MLP neurons of a small language model. Each row is named by its layer, matrix (down: output weights) and neuron, and shows model dimensions 64-191. Each number is 128 + 24 x the weight over its row's rms, rounded and kept within 0 to 255. Numbers have three digits each.
Before each neuron's rows, "fires before" lists the tokens most often just after its 100 highest values on Wikipedia text that the model never trained on.

fires before: "3", "4", "2", "6", "5"
L21.down598:158147173150142137094111120146125144100079133147114154129127097122136149157123134111098127124131133129125081100127146152137165126117128171113073159149132122105139146080141091121115164099126183098137141144163138106103154139134111120120150128152132150109130115180139122106129088094106093135127080095126145156164143093137137180122110178153139113148166117148118115123119131107134119134086

fires before: "3", "°", "5", "9", "8", "ed"
L22.down114:120141123096161143132117083159114121128140154155166152124132158101112106080090159080109117142152161143141154151112134115124126102078134139088137155145160124127128112139085122120121110132125133154117097127130121146131118128127085144152141109161140135097106120138111102169123172143128094155126151113119156092113188109078095151133144155123122128092099146131148177119136131122098099095151

fires before: "1", "0", "2"
L18.down211:097182122135125098114121138140126122113095148093107124121093129139135162149154096141104137143137074113067143129147139131090176156105139157080125113093157144108125157145138158149172128130129136156142124153113082106121142121070132150147073120117104148127151131131121115219150129168159119154110134152122135123147087113106124133133148106122097121108127146165154089109136157127136153107170

fires before: "0", "ward", "ld"
L22.down503:117119122149124106160114177166113102144082150152106152101119130173097118113110123127125106136132125167095163113163128128166150121146120167121140141108155113079150172130129163138104104140124143118154167105118098155111123181125125145120124094128125112158173129150160162120120116146104098159154127132106125136152145125116085132097129107127097124154148112126107154107108114079120129131132

fires before: "0", "2", "1", ","
L8.down276:166164124108134121120130116169121119128141111147187128145160139146131125144116114129146100164147107135155169176123133111157162161089129134146134112103125142098151133099157107116140101166109127154111135102128092088117132094153100131111121134153151092132151147140111124076085162159092138123128115165091110141079107132120153081061143144161109140157147118108127153163117120108148097147139

fires before: "2", "1"
L12.down277:082155099185136138087121141157120156113162139146138136135123143149138119149155096155145151097116158129104165102098107093118132155147144135171138112109137157063123090119100132147166146137128136129114105143129167105131117159116152159089151134146088149112146144120092131079139142141127134125173091114110086146076130123117124128114158105130094154082130080146115115172132119151126136087129

fires before: "3", "2", "1", "9", "4", "8"
L22.down747:105125166152084173132154150136110136115123124114136154127151170119097162147111173120133161130182159146100102115149100149113147142138107191132093119119111125097117072118142125138123132148154197116174114129128135159178103145121141105141120171143127135138134148120126102090100140131103121113135151174120125111139085082123105123134167135080138168079102137140137137120079142147120080147130

fires before: " of", ".", " for", " in", ","
L21.down677:183122145137133119149166138120118089140141167124098098090147141145142125128126099120129138130147127124123104103132132126120122126126116112085117146141138111150128106068111100128137159163106136142119111139086149100135160146122133162147202114149073130127129101118123094116108092145132156128153092127150137063165098130171109114124160116145093115110135136106114153110100160174118111119138

fires before: "8", "1", "2", " |", "9", "0"
L8.down439:095127137150140143114157135113159096120101185090148112127157165119115159186084126152191121106122109131102110141096126099178145139128134098134151147141132127126126118132147145129098087123148140095138077157132103098093131134078112147091127137129155139105114142124152136117144073114149111085124104152149152098159112098163132108101146093142170163162112101125134127118140092139079068133136

fires before: "\n"
L10.down64:135092114151096099105166128168125169111150098146126128107127108132097096109119147102101118126138103186095145140154130119134149146083114141110109119140112124133134121103095097104121108150116142132157149152164114107149125131119136111103102146150123123128149152124118128113130143161097150099171099133105131109110128129112136130159139136136126123140114156163160176128157084145107176131124

fires before: " ", ","
L22.down130:149120106110101117159110144139143158137141165182117129148107122145101094121142153108158099144132141103146153103129116108153135159119160116069092133103146158132141062146068120074139154097172179126141162143123156125138131111154141109142101093097176104098150143113097146148133096125181169145153120125117115151120131152142102121100097166118124112095115125119116110125112122125140096124180

fires before: ",", ".", "'", " to", "0", "ed"
L18.down212:164129093089148143131120188127138112135114143119152121137097124114159110128102110097110163155149139114170105135131151123110096110132156145128106106160174146163154125128113151096150103151099164138126141122111122143145118129103119112169123100178107136134094168157085161130125090083124154163112115156141132144149101144128154140130103175107167107074152068106130128142128130120116114129133

fires before: " |", " of", " (", " ", "s", ","
L9.down640:139176130125152126129105128091109120119082133127147144130155124152125142094141099098151139168145101124124159123123163141115172103083097147139107123163137171149095082126132107075134146120114162097150112155145127113097123134118140171113162150117116085150082154124138122123143112127143095100160105132148145145195174172158122060111128096116123152090119132124140115150164106086142152131135

fires before: "2", "1", "0", "3", "9"
L8.down297:114157109110147105149103126114138122162161115113091098129145164133112096114181151099175165136143102130110109159149166113141139116130137114101159164122101160160135058111091128106126128157122112153176157140139129108159108157139142128118125125122158125157123127150123115119111115112089103118139156145119154145107138143129088154083134085132133116158155106120121161116143104113106160110138

fires before: "4", "5", "3", "6", "t"
L12.down369:152123135110158153103129119125166129120154108127132127123090129098085105185125154110143106105118105139180114142138101121110168127144150157123168159168130142123156149163110120096098126103116103125068122126128148124119092170130111155102139130161113128118153140129110152152113071149187081112086110150125103118133094140164163115149120135142101156122135093131109114129159150113099125143117

fires before: "1", "2", "0", "3", "9", "8"
L22.down14:142171139120092121099107116172115118140085112096147174137155192130119139165109095098110146134146104137113155145146106138113112138095147070125154134109126103110139065148113138114146143137160127129100149127076143133126153124111119159163159114096117121109142150085119094106138193127129105172134138121166127132121102124119105129122135115134123162091127106154143144112121125165140108107122

fires before: " ", " |", "\n"
L10.down45:175116111123137113114144117124147131090150154120097114138116162135133129142156124149136138146100150119125130106120096122150112119138118114120113123120154109117115169149141121164114126105130142142143163146104145166114190129156101175095096148154122127149139145121059152115179137138152144195138159144084118118105120149127129136131129125121143126098176154113129118138164122130138085135109

fires before: " |"
L22.down510:113132114105113088150136153123119127132157128127104143159145165120163101125106156143124156164142120154116129097007151121164131142130144166130094152124124130125143086161133123155147107141132094095157093163146112094187110166081146121113146117132150134161145166142106095097148126138146117148169122116161099120197115104113101147108143082092127113167131119144160116127138103135134134130127

fires before: ".", "y", "\n"
L15.down256:141155106120170171157120125093142095145120136145130133113153140095100166090159088133116109125080135145110123108168102152137167118132101127155110141097129124102126164087139143104115156143147115116144151202114124143137094112115129135112098158174120121153120154090142157165113118153160083108145126086099116151176171139112112135132111097105077144117139116104140144151149166129110140107154

fires before: "\n", " The", " She", " He"
L8.down692:141129121147107141171160129143105087140143101120170140120140129119160156119133080114140144134142163118144148132065127128119094122102175121088121108155124146104126108131117119072084125118130177119130165075093119121098108125126140138155098142154110141124149133121120177129096150132118121132119145106111138113108115070169115119152133123133109139116137126145137114158162113125129105131139

fires before: "1", "2", "9"
L9.down462:125148134142136130128146114126135177149130118112127087106123129097133128201143144120160151117127138086105166096121133119152129113103155142091115104091135144132138108099112123117132148192138140096100175125173124139138154144154113138090120128111137149106152179112121112090171118120143092156147140094139060135144102139100135108175152151153127109147153118125084097122182135152156170075130

fires before: "1", "2", "3", "0", "4"
L8.down370:151122081101133166146149143139097152160153150101132131145114138136140131126109121132115127102173156120122158106117111086162104120144091135179117139141073119109118171127120115175135096109134118119134120174155125100128100094108144129147136177094111139098122108123073162102131099169154141142159118170119118148135128137125127135135112111111104104108099117101098097111098115146079135117149

fires before: ".", "″", " ", "6", "8", "4"
L7.down365:123091083115115142114136112125137125095144110127156116113150137124111117130117144152133118146168110093162129160142169140155139127110107130137147122121157142167153148101129082154124135159123160112153154149131116098135117118133150097084179129135145117114082142135139138143123145112134142110126147090126136136139090163119129116101145104114110178128125117095126148088106082162110095082120

fires before: ",", ":", "0", ".", "5"
L13.down468:095105148124126143150088130134144113095123106124152129102133178146152134117112115111087123130100128139146127128137119129083108123110116158141134146108163140155122112117167163100091093156092069166103122128140107146075155126139089087124139158086161158162120100157147144129126123095167116112087117138153164117136144186128154177134163121118101126134113128115135138150130108129099089122135

fires before: "1", "o", "a", "ia", "al", "2"
L13.down726:160145140175083192088109143138150173124106109096093122121131171140126147155140098086107136131102094129145109159167142149163144114111169120126149141118120152142080166134089095135118106168134119113155119130154121156150146138136112133138089142127090140160101136135112090086115113166123110115109105110124147124099130149131098131160082114119113142131116067135120086133168113145114139122148

fires before: "s", " "
L19.down629:119132149112100094144109135135126148111135094126131169161117126108103127165152135112197115139131107119085114169107092125150141132092106148145113138135142107141095072138125139135073136098117071135141124164116083112164139113117112124152117140157105130114110153133149149113110105098129138120148111150129112098136141117169119148110153115143142152082144144104177128104121085151165107137117

fires before: " ", "s", " of"
L8.down328:093126126152158177143125176134153088152064114097071121173126115143155145117085117154110110101105169106141102070132106117146123100129110125102131140142134162081091125120134163128140135114111096118130145160129141113112101119125102084121122141109142113128134123116090103097120130154122132097172167160126142122126176142131113146143144100137144116101152107129100134115093182124144176121138

fires before: " ", " Total"
L12.down75:150126134122121146149128127129155179124150164132122137129104135103157185148138137110134139137182091098124179108064105143124139122095160122033129129131097147118157066160111143113131155120130216138140122131144154134139143152126130132148098106141074116102111138101127132131136126105102119147119125121186136118101094140095135094147094120171137133109097141150155147106102144097146102138109

fires before: "0", " the"
L15.down42:134118128151143118154200144101104130119123158133100093142108104141134111140096139157135100136127178147125124164153093128134137144152098103143127125096161161144128143116148118126128086108138144113163167131122156138124112140166147140106108103157147070103143135147144161109146157145149165119139130111097167112141143128078159135126121158140128164151129085172074116117115125085144090157121

fires before: " of", "0", ".", " at", " States"
L18.down261:127127147109151135133138145108101167146136139128139096127142119113178118170119140135132159149133098125134081129111093124162123132126181099149126189150115108139112111104129087171087152147111120088150149134100146151168122125101187119095108174109134127109142111111138115119122143121163140133145117149134152105170102078141127118094131112061135110137134120139116127122110112146166116104120

fires before: " |", ";", "5", "th"
L13.down79:101171138108111178150124123123137117132132126154072135069098148138146164151134109092125176116151130123123125156188128122136164091091125122156145124102161125140118150132087136128113102121135111126130118093147113145070153155098133090147118143176119135119146126180134128109086112105151128086073118091118163134136123149109141135191111135096125149111101125069126104160125150128134125118121

fires before: ".", ";", "'", ":", " |"
L12.down248:134158132100164118140145078131128126147134139117116125095162100105113146127152109141147127141121145131130108122127093115125106142125131122170136120149170135108128117137120133156126129186068143129145111131182153117153151134089148117101108133162124100146147139141144141144139126086105129124111080108111123141133148116146107132156083119106149102150095145089151154151147155164100157194114

fires before: " |", ";", ".", ")", "\n", " "
L13.down404:135157125152083153151099105166129147126130100134113100092078139164118147124122097135128121137099109140140154148160125126130143139063138140144168115125126152137115162117111112118129121099118118090134090115111113173149114097085128128105085150169087149145134105137098144149140115146104111122113087116090115144128167134128115135104093097111198151142122071106126116154144124111080141107114

fires before: " ", " −", " +"
L8.down483:138095113173147109116101125125171132105152134132142143150123144102121139122113096105145145112153149192150134137131138170107103103155181131055132116156134154148134080105172137131096123135147183084150127121130127133142184088157119119145154106101089110127106140119123153099128136111126158165116126122175113091052139090091109149121143154144097128156143122114114117111131123160124088123120

fires before: " |", ";", "us", "es", "s"
L13.down401:150157157161122149152089134129121156136093122140102094114137145156146187142127136123140147086121132155130124089197119103145178145083147127122168107099134155101125153162077100095106104141132109157133088133165152148128121139151123089100053140167105139126090111116115131112154143130123139108105127108120134121127134162142125142118108126154129160161106099131128124124158092113104131127116

fires before: "1", "8", "2", "9", " of", "3"
L9.down521:114103107091136109164094165108146134119101172101125144120185127126110163113076127125133135123114108141128144102119151110113119110103170074093129145139104097133089081094119181159116132143152135140139141159137109095134176087127123164172106093164108135109155138098098142155168084105106121105142110157159113136190130135122098099128144136132148165155138126078169091103119126131103136124109

fires before: "8", " Good", "7", "R", "1"
L12.down114:142120093094139148168100134130152096127108156120131125087126110134126109140120081100135113159168152161145126121163154146114151141116135140123171118078144113116136162119159109149097069111100144153092134121179132161117150090149132111173075145164105117151118115141154119123127147164121110123119192174130097143106174119135124149121106135133174093182106126093120125128164134141129127136091

fires before: "\n", "-", "|", "|---|---|"
L7.down473:133116088116083153127154168193109133115110087105101116153137152120126122163136126109130100137116148150122147103140123143122120105115126153103134081097120112125122165120103128129134111146139166084141130120148101144131106163107110117126197137184140135109129095125161177127104133119056162119098156116114107094087116083114136128152169138158153093127114079156127160123108104138112129130128

fires before: " A", "re", "w", "b", "f", "za"
L21.down114:101146139162164094093144089109140142110150134167092163099139114101145153138139097105144107147140120125107120105137148142142134119162107097078120104110184101159127088136099153109123168121135194111115131130138108118185111138147109105146109136109158155098143158112125133172122172083173101111153174114101115081076140112127097160113150101130142132119150127111114124111113174131124120103147

fires before: "9", "8"
L18.down307:145121175127137159142133118117086106128112121128150151079112136148169118111170130073135148146091124169156168095141136114115136107103149097106125158084141081115100193137100149079132138189140168104149126091147092125125135166122106168111174131122105089137140126160114082129153138168142121135153132134130112107122139136132132141134123166156143108129096106126125127134137140072140106114159

fires before: " ", "bell"
L9.down402:155133129118144094087155114187147147101155181121132123122130140111139101144165181143141161157101135048116127122115149121142139150148141157140130092143107130083140062126117110143135119106114100120136115128160150149122142114123095171119131138129126103134128129116146095127116178088097130126126143130137116100094105094114116111126102155165073112159142151142143138096123145134139128138133

fires before: "1", "0", "2"
L7.down73:137146123124127113127175060075174118157109125095105156151155139104164165166112151118159109090144103154120164124134116082147114163115123134125109127131117171130142079119132131131139131117136144105139117164127114158123139137122097128109143149095136132139138112153132132169109111103085135124089158125131116144147178146126124089113130184120137143146142134112141154142142130106088089125161

fires before: "9", "8", "7", "6"
L8.down308:158145148166089163150117106108127108146114135106122136161131170144114107097062115106099093153158137154089101172110125153096076125123107166127074124110144102113131112103109180121099126131090118136163124131067157125124174103104140170154132111124164129121113157149155126125099126128119147130128143155151101132146104108093119094097143135112117180126163155091116147137125159145159145143131

fires before: "1", "2", "3", "0", "7"
L19.down616:174129120138100131106118121157108148094144133113090152108129117137121114114156147156103156133143131145168122107212073068136144121123129152128129122111141119109109125181113105147155123137130139093057167127135117127138109140133180140110132129133137119183129085139073127147104117206148132145138107116094142110169092135057078147124143116129150119166116079136129128119131111114106134140106

fires before: "\n", " He", ".", " It"
L10.down267:163089125063129104136145100111125102136150167109129114102126131086113144100135063147142138110143106120160159077136171148123119103137098133081118138145113090152164131111110177121123161139169128159138126153145186127103158120109144108153124116135082126128106125125159073119117080121122091109148155087126095135137170117136147093107144108138090093159161127141137143161123147127118083093147

fires before: "8", "9", "ant", "cap"
L13.down618:151139127134157106131136128145112116140089084145131086179126170134086092110124128111118112086160126121140124122187148130146153160091172127153162112137131152108127120156122117152132120137105088130158154065142124094156093150145141180130105159157118109083154115170133123111140124174164146160115112094125123152130112106125128085088094098127113107128114083123114109160141188150147120150103

fires before: " ", " England"
L9.down365:171138135123159164111139132129095101128142139127109153128137131116141161126143140149115143077081138082153114115133151179119105124148120157145159132182134141130144131112110085154105090106089145126110128143093138115101127108101118172158174110120109130095078151175142150107145098089089125154126147119120150171158113129116130138157147140146139104128145091132106137159132134094084139143105

fires before: " ", "\n", " United"
L8.down300:113125132158127136119120080117180113083130101144094169127121109130137085116139139102128151144149158166120130145111094139125133118140163148080148131108120141116093110143092168106147116110127143106141137089107131141137175132123145100152132097153112095148107139138130136183134135076116121149137162122081130143110139137140162119172102120141163127115141135105103106149085093115101151129135

fires before: "4", "5", "3", "2", "6", "0"
L22.down547:107100094129118148149104164130095137155100108124128142148157156146176191099136135090120134126094115143096099142127121099125105125115138148111130131145132122120143075093064130135124116115154141140130102157181104119115103126118159155118130168154113158097100144126114173165147161140144133155151128164067123159102155131169111141130155119129155126131169141121145140138106094139089088132147

fires before: " "
L22.down359:127136156168110106110090133150100126136088099102138163145136121134107132145086126106084146133073171097146119163160110101159145123159111130155108122155087164100154116142088117146122127100129179102086154141126161156128145108143172144143108137114102084104124131133149113143123109102157124098126168126109147112123099116150115140127110115159150140107180113130145125065169139147143115130112

fires before: "0", "9", " the"
L19.down452:171134156131126160122158099119115096162150124134124107102072132113119118078137176104097122127131139129124150107075167162143158130120127125138133121121097147145141138160122133118092160101115179138142131175140151129101141180149093124128084138130135149134128134136104173128153110125070119126107051135112114153093121126136097110120171142109120131139139088089116144157111132148099164128133

fires before: ".", "1", "2", " States"
L12.down694:095155096166121127097139175089125135183104122171141105119111153123115125083148179157109129135145126142098104117136133154181129136124105078104134101145088171102121102125124132135126135157128083131127135137110165120134114139136141137131136081140132145108104083099107116149104132131119119107129123124153140120128145143109155126115144125102197131100156121088118127070122164098128102095117

fires before: "1", "0", "2"
L7.down454:190150084113100091131125129118124143146093128102093163152148120114134118150128131175170123133176110140129158140135136099175135094085119133139082108124157115102116120121112124134106141114136152104138114113099135150098147108123090172092126093143162131084119112171170106138124138104146135104105147177152105126110130102138136151110159112127127134119122124150134141134111124140132130124127

fires before: " "
L18.down364:146150172121146081114071156091136117102147087130144100128145119100154100142099134113120173147137139089121128129152118108114136137081139167114149169156121175104111128124116140127104131133150106124097147123055116179110103136139149140162126101137151131105133166134105133089132125160060126136105139155099154131115105152147130137129178067137134138089096148116077132146135127142115092138150

fires before: " |", ",", "–", "7", " ", "1"
L7.down651:117122108157133158162134123099101080131115136127126172174132103152120131124129091134150071169098162117140144100155151136132111160137130173187129145115170116163125123130150111120131118113158118148146101149113122150118112108117133155139085110155139145107124085125110125128124129162120161108127141130147156114130100153099086136122137133154144115125136113129101190128147110106082105145131

fires before: "5", "6", "4", "3", " the"
L21.down486:113071130125204132081101128088152114168084152108155106092130128134093150113135143153109157144159140099125136098118133167125133132132075131125116108142151130114157151134125140132144151061131152135093105095151163123151137154134129106100102106136127124117197152105137135180137139130088078093110107146099124136121171084138109124158107149153146141105124110121119112142130092136109122181110

fires before: "2", "9", "8", "by", "3"
L15.down664:110158151137136138100113139150119130110107133140121123166193104116094122106099111095148109068131118171170112128110153096148125155134173083119137084152123144132128156140118115119105095096093136129126123119124075139152147127165137178129150121091116117113143101131142128139147113156124136168079093135184142150131149114134132120135101147117116120123160103099127144171146125113118119136117

fires before: "9", " the", "3", "0"
L8.down76:125103117114123148104107146166123129116122160150097119116141102121103119151082160135098149166136158126141131158125167137160120123117140131118152104166116139139090116120131134086156117147117145145158125128114117124127152135154139116144104163123066106093176081127154135153148106140119155104148099146154113117100157136135089125067141120139123167106128161124119107130176120178111121155083

fires before: "s", " of", "al", ".", " with", " in"
L19.down162:121130111115166107103152128066129138126123124142143165123082091150158122174104080174160124120124116155080177130129135140156132131136128123077150173177130151136139151123160106105167115133122133120182102125154124108134125133154140118150133122185133130145122150127133108080127111122162140115123088089114076137120129146087118128114084101130129110100101130158189126126098138108127101137118

fires before: "8", "9", "2", " ", "7", "3"
L21.down183:102111162105099133156170169089103127115114172147147131139103127112095122149115144150103092142127096118112112143125140120132148121119072121178140091148139129122094092143155141135148098096119084160158131151168121139108143126160177127098146124153088140109149102163079117113188119129130149134114113150145125162192120122106129131104089149098151133133104133117096078107145147125095132086128

fires before: "1", "2", "0"
L12.down16:098138104090127127147149132115131133169082175139086137115120143168149116111149111134128123110127133118113155111158116120070086128167088150131147106128114137083131132117120097099090172134155108091127112123134124171125170140168140135141102135132104109142122134104133134130123126123097138143106140119168130145136152154125126139157119103133075156164081149109128127128081092129149092134142

fires before: ",", "9", "0", "lum", "min", "bell"
L19.down535:142154076116133096133150111171151164107092134164098142132150156156094116097151180096139126149143144186119140137105111133127132103133121111104104130149110101092163114138155102156163153122169142120106159126140128136133113165106105084106118128107131119107141082147148082134135171131083134138138148096124159103149137144113111129147149148140085158139131116115107079102118159110140171126140

fires before: "\n", ":", ";", "-", " ("
L22.down60:145131159150138132149115149122135131088145142128142140167128142165145111121114151141138162126136136162132108104094108130132170090137099132146071156118118133121164036161137133188069107132180126121120106126093142148138150139146143121120118133128134126127127111143139101131105084190170128157130123136121101115147104099103076159131138139119148147150109143144138122121090130117184088152117

fires before: " |", "\n", ";"
L22.down554:132128108150097136096136135122136130078167098124111124125179140158138077162149185129153161117107140155124123138162111139118130130086114137232135142126113130136119073140094123169118119133099065113122112130149126164121122131068191132109123146112173105131155109118120085122115111180148134135145117134153133115129146099102102162140144100088120150144140146161128140146144098128106118119131

fires before: "8", "7", "ed", "9", "s"
L22.down515:126138129149146145141101156084138109130130128129071106115173135139145060112111089134155152131099143086134140085144115146116171075120140139107140172090079101125113143125161161133178184140129166159081126144129115102120147166136105138123112105113125118142115144140132109130175150144124137160139099109104157142141153099111115129131153126132097101145118117127156084155111127146097143106153

fires before: " ", " |"
L19.down705:135131160098213167138161095131147094147151161115126104168107103115158119129102174146169109143116129123159133138094121116114120161142152129144177152131119140138112167081128122132089093093074133150138159131131146144131083164102151122117134104148146121168090126156137112132130130131153183080090132095117142143088152121137077120143100137127101076123157136118083117109077171100133137103125

fires before: "0", "7", "2", "."
L18.down243:117115090153171093119145115154166117138141120158128122126105161115118171148062133122104095141105110129150104145152112133112158127089117134152149192130109136133141137138149169153120099134117101139084087133097123097159112140158074119058179113164156133143119125116134182140149117156135113140108130129121113102123151131078121128128138132159164122121123141098159111124176099112149133161126

fires before: "\n", " He", " The", " In"
L8.down445:137112102139125121126135129139081108093130102127153138115136160123132144120124138143121104116123107112109105162119114088140121151119174116103127135165094184155130087126145127134104163182160179138139177187146146125110134113140134095116096121110124159131158099119109159146102144136108108125103155109114095108088122111141180156146139109144090152149117132119112123165104124114107111062140

fires before: "1", "2", "0", " |"
L12.down243:105158108121110061131152143150137101116121156115140127103117099146119170120154165152103125117168103118143172151093111145100138083117136118096137114142120157084133163099145182121171136122135122099083124133111129065140089104117131187098107127156126128127105138130102085127110133116114139144112140104124160159138095137099125135178140132116090123130127141112154129110149127168161176121110

fires before: "9", "8", "0", "6", "3", "7"
L7.down733:113137189119100131102121089127141125157109167123103115136134096101142130155111119095140159151139133155191141142089106116139175146121123141106078106118146123149132141125122142135087143123133141127088115119101118104122156203137109098106090107138149133084117116124167128101114123097133145131088170096110083120121123119135159140114135118129132141095164141122097088107166137132149144124121

fires before: "4", "5", "j", "ra", "je", "da"
L22.down471:108112081123135108087135132158073117136086141150108103129120083115148112127096144122141135155160121099159112160124131127118113103133114108155112102115101136110143131133156163106093129113152164118133147122137135150143160151144144170102122114141167144116090150158106081112069122151140116071111130094177111106134184133114119081129129118127139124118147111090112111132157118098115094140203

fires before: "1", "2", "4", "8"
L13.down279:137100130124127133124105087131090122103120114143130146161129140182159126139131122130097113154136099136083144093117182140169128122141121188149162131109108159155131091102098105123144124145140100127139141131139127120120129131133133137143152138133168153164120204149095119102138129174102124133136146147116091102111085159126110124123123106160128177149100076159080146124123087121105104097156

fires before: "7", "6", "5", "8", " |"
L8.down143:138160129100130112144129125090155091165149134092120135192124140103123145141117127118165114153166171117163087136108140137113114096165122089156116106149133108114114132116178138152081147163113096146076147134135110132135142139119143145136148090166131154133100133104119142162114141076151138127133081093140162130106095153136100078163127119141113125149121179098142088087125121159127164099112

fires before: "0", ",", ".", "4", "1"
L12.down493:128120123119111109135107134132130146195135113142102112145161125136058095138140164133170125089106132145136136137150131120123134153123101131117106138079098133158114147121112153121100124120175142121158120133093113156129147138138098111133091111110122155133130096166109171174188170113098107136130157104149127116160133113120080124135172137162145125122174109130138130142138161113132098152111

fires before: "1", ".", "2"
L22.down30:148106117117150114155146086115102119093111125137108086164143109120145155091139131093099111147195081121159147125157175178138142122123149085112144098096124141139141052083142102115126117120136156094109154119094106162129137098106138168177110123136194112141109166159108127158128128148157096148138090169103117133126120146124125147136157092110140173122122079107118142139134120115155142127138

fires before: " ", "0"
L21.down226:144130110114139070128175123103157156154124115130140102114106156135116112116120113135081128164115123127065126057166096160111183119127135150132135114123127178134159134154117069161117164080147162082104167103122117136074138120137156096092097141100126115163126143088113149106101124141125124148111118137116113128124118121172092146128114133140136168098138160134128133115142108122153115131121

fires before: "\n", " that", " and", " ", " to"
L9.down673:135154112135092126140107126112080151163154144137192157096087113132131081089114092169099083088144099102142128149094085145140120146128118140136107126089135129124175102150094121121109136146161196165145158128144182157115163135152124122162150104163128141161111106100157131107131180103091102119079139140159114126114153133137169132127142119149114145086121124110168163117099116089129115091109

fires before: "\n", " It", " The", " He"
L8.down383:093079124136093150145123130186159073100110153134137136108127140144102130116092134119115145090109123133142161145108129152109132109139110175069159161121075121128105104152122114155095161158140146121110187128138120133096144120124115061101085143135152156179144113136150157093112165162098159132099121119101136123105132113149153132150162116156107136164153115076151147138119112106136121084108

fires before: ",", ".", " and", " in"
L22.down402:135099127090143114115121134117129132120131095116123120118098145122138147117116104137098170129146162136114132124118097145161152182110146095179120113131139149146112112128131150156123137107122237146151166137084087183174135127139132117152117189123079119129133116135155190142152112121138141102141099137139131105178138116116126118104121136081147130112128112113117144107104124140137138114131

fires before: "-", "\n", " |", "=="
L10.down359:142108139155116155145110136146138136133138095117119081083103170142088122134158098125092124173120120093119162153157144179146083136099157130105115099118097097133128105171137139083112110131171200100126123164148140156164123144154096131103129092138117156156157142085143161071114152115130129093152101143122165139114083137103149091105131072148120153127136148131108170124138146121144129129094